config.toml
num_attention_heads = 7
num_key_value_heads = 7
rope_fraction = 1.0
learning_rate = 0.00144
max_grad_norm = 2.0
final_lr_fraction = 0.05
doc_mask = true
MLP neurons of a small language model. Each row is named by its layer, matrix (down: output weights) and neuron, and shows model dimensions 80-207. Each number is 50 + 10 x the weight over its row's rms, rounded and kept within 0 to 99. A neuron's up and down rows have the sign that makes its largest values positive.
After each neuron's rows, "fires before" lists the tokens most often just after its 100 highest values on Wikipedia text that the model never trained on.

L10.down142:47 66 47 41 42 44 40 44 24 54 53 46 57 62 53 57 60 46 54 50 52 55 47 44 56 56 54 56 48 72 38 59 58 55 50 49 34 44 56 45 69 53 46 50 30 44 46 50 56 52 63 47 53 48 53 34 38 41 42 70 60 67 44 57 46 42 51 61 48 62 70 49 65 58 60 47 64 55 51 39 73 73 59 47 57 39 44 41 50 44 42 50 70 46 61 48 34 37 44 49 65 41 45 40 60 56 64 63 51 61 59 34 54 58 45 54 61 55 51 31 58 35 52 37 54 53 48 33
fires before: ". "

L5.down526:52 56 45 50 49 55 59 53 59 50 61 49 71 31 38 42 37 57 59 61 49 39 58 47 52 41 50 49 39 60 49 40 72 44 59 42 59 18 54 48 46 64 46 36 46 55 32 45 47 73 25 34 42 49 55 38 57 40 63 53 40 33 67 53 53 60 35 53 43 44 42 52 43 53 55 57 57 36 67 40 45 33 48 36 45 35 40 68 58 47 59 47 46 58 48 52 62 32 37 57 33 66 53 35 39 50 53 51 71 49 38 64 52 48 51 47 55 43 51 66 59 57 59 59 51 69 45 58
fires before: "0 ", "1 ", "2 ", "–", "New "

L10.down558:48 40 53 44 39 50 33 51 53 46 42 45 63 41 42 45 57 40 44 51 49 62 61 42 61 63 37 47 42 40 54 67 68 32 66 59 33 44 25 57 42 52 28 66 52 39 50 51 23 47 62 34 54 64 57 49 51 39 55 57 46 48 51 57 52 43 52 43 49 65 39 45 38 52 50 61 55 45 52 49 36 42 37 57 68 42 60 63 66 57 55 35 53 50 66 47 50 53 33 41 38 44 53 43 36 57 53 47 57 61 38 62 49 26 68 60 42 53 42 48 59 65 49 35 58 35 52 58
fires before: "with ", "between ", "to ", "the "

L4.down119:59 53 47 47 60 47 53 54 41 58 72 61 44 46 43 48 57 56 50 41 42 53 52 40 35 56 40 45 46 45 45 40 52 56 58 56 46 44 41 44 64 45 68 63 43 48 52 49 51 39 77 48 51 65 51 49 43 48 74 65 57 37 46 49 49 67 56 42 43 50 51 49 70 49 52 46 56 32 29 51 48 59 33 60 57 44 73 41 59 54 34 40 59 53 39 42 40 49 48 47 49 64 53 70 30 47 64 69 40 64 55 42 64 61 42 65 45 61 68 50 52 42 49 38 55 35 63 44
fires before: "of ", "and ", "in ", "(", "between ", ". "

L5.down384:42 43 38 56 54 41 36 58 41 70 45 60 47 61 52 53 43 48 60 59 49 53 49 65 68 63 40 59 46 52 44 53 39 48 59 86 52 61 52 63 55 48 55 55 49 54 59 32 51 48 54 61 50 53 57 46 34 56 54 66 45 57 64 56 41 55 48 63 65 68 43 57 50 45 47 60 45 61 38 49 59 68 74 44 68 45 44 55 59 37 54 57 31 30 59 66 35 39 55 48 32 34 54 48 46 44 64 50 25 43 51 49 62 58 42 52 53 45 46 58 51 34 60 24 53 42 57 45
fires before: " ", "Party ", "Total "

L10.down104:49 38 54 61 48 42 71 41 35 48 60 22 55 48 52 42 63 54 43 48 43 46 56 47 61 45 49 43 47 48 47 44 69 66 53 66 45 42 46 48 42 55 40 52 56 38 67 56 67 42 46 42 60 54 42 63 62 38 58 22 45 38 50 32 45 47 39 47 44 34 39 52 33 49 49 54 46 42 68 55 56 48 29 51 69 57 59 68 44 62 36 39 41 55 53 39 52 38 48 41 43 44 51 54 54 42 69 46 48 39 61 59 42 59 59 52 43 40 59 42 43 45 72 44 47 50 63 38
fires before: "to "

L10.down214:58 36 54 57 53 57 34 49 60 59 28 54 63 25 56 44 55 44 56 51 48 38 56 37 54 35 64 57 46 40 40 63 40 40 46 58 69 54 55 61 37 49 53 51 42 56 33 38 32 50 40 62 37 51 53 43 50 28 52 55 47 69 51 47 42 54 52 45 51 40 54 56 60 53 45 51 55 64 50 53 41 56 38 35 49 57 64 47 53 47 59 27 34 53 34 58 42 40 76 52 48 63 56 54 48 41 53 40 63 41 63 66 44 53 62 53 49 52 63 66 49 51 38 43 51 47 56 53
fires before: "5 ", "6", "5", "8 ", "6 ", "8"

L3.down24:57 41 37 42 42 64 54 60 53 51 43 58 35 42 50 57 61 43 44 50 42 45 67 56 41 30 61 56 38 50 59 64 39 36 61 60 61 60 58 41 50 35 40 37 40 53 48 53 54 45 60 61 40 37 48 31 58 60 40 52 55 41 51 66 36 36 56 62 34 64 51 56 48 37 75 54 45 43 38 57 37 54 49 38 60 36 57 56 47 53 60 57 47 50 63 67 50 54 45 42 76 20 70 57 53 37 52 59 53 56 50 62 56 39 47 54 51 65 43 62 35 36 49 49 58 56 50 61
fires before: "York ", "York", "Hamp", "Age ", "Spanish ", "Jersey "

L5.down465:38 51 65 37 40 60 43 56 54 29 33 34 37 44 61 51 71 47 23 49 57 57 41 45 63 74 36 50 55 56 40 46 41 44 48 57 48 44 48 43 44 53 57 50 69 49 58 55 41 41 40 47 40 55 66 41 38 51 57 35 51 54 45 45 38 45 52 51 46 36 33 66 60 49 51 71 50 68 38 68 52 61 50 37 53 68 51 40 48 46 33 53 36 41 53 59 34 43 69 40 34 33 68 61 62 64 46 34 44 59 37 49 47 46 50 56 58 43 37 27 62 55 52 62 56 41 53 40
fires before: "0", "0 ", "1 ", "5 ", "7 "

L10.down123:50 62 50 49 46 60 37 51 41 52 43 59 38 43 69 54 51 56 30 52 67 56 54 43 57 46 35 74 63 61 44 34 49 45 42 61 42 49 44 54 62 54 52 39 55 31 49 61 48 52 40 69 51 57 45 48 69 27 56 66 53 53 46 46 38 39 42 68 61 58 56 36 34 52 34 47 56 62 35 61 36 56 60 38 50 60 45 57 59 64 54 41 46 50 47 50 39 34 66 36 54 55 41 58 45 45 40 34 43 53 68 59 73 30 22 43 54 62 54 36 55 70 56 43 49 61 52 59
fires before: ".", "o ", "v", "n"

L10.down135:52 50 50 58 52 52 51 55 63 51 65 56 42 50 54 64 56 67 45 46 39 40 52 52 50 32 42 59 70 40 51 51 62 45 46 41 50 49 61 31 63 49 28 56 67 52 58 56 40 49 47 32 55 43 56 36 40 45 63 55 42 43 51 56 34 38 57 49 70 53 54 52 50 25 53 50 45 36 51 41 52 37 64 43 40 34 70 53 46 42 60 60 51 41 40 43 42 45 41 70 65 46 47 42 50 42 49 53 47 45 46 70 59 47 66 48 38 53 44 46 39 51 42 43 49 42 42 55
fires before: "."

L5.down412:21 46 64 49 53 45 51 58 64 60 44 42 49 59 48 49 42 57 42 43 43 37 53 48 53 41 51 34 44 58 54 45 62 54 45 56 54 25 58 59 57 68 63 62 42 52 50 53 50 44 63 51 52 40 67 61 51 44 49 51 37 52 79 48 28 43 50 54 35 33 42 55 54 62 39 34 52 54 40 54 69 43 43 55 58 71 34 45 57 56 53 35 47 46 62 46 35 47 37 68 36 47 63 47 47 51 57 49 59 52 48 59 73 43 60 55 40 24 41 51 65 47 47 54 52 50 59 51
fires before: "| "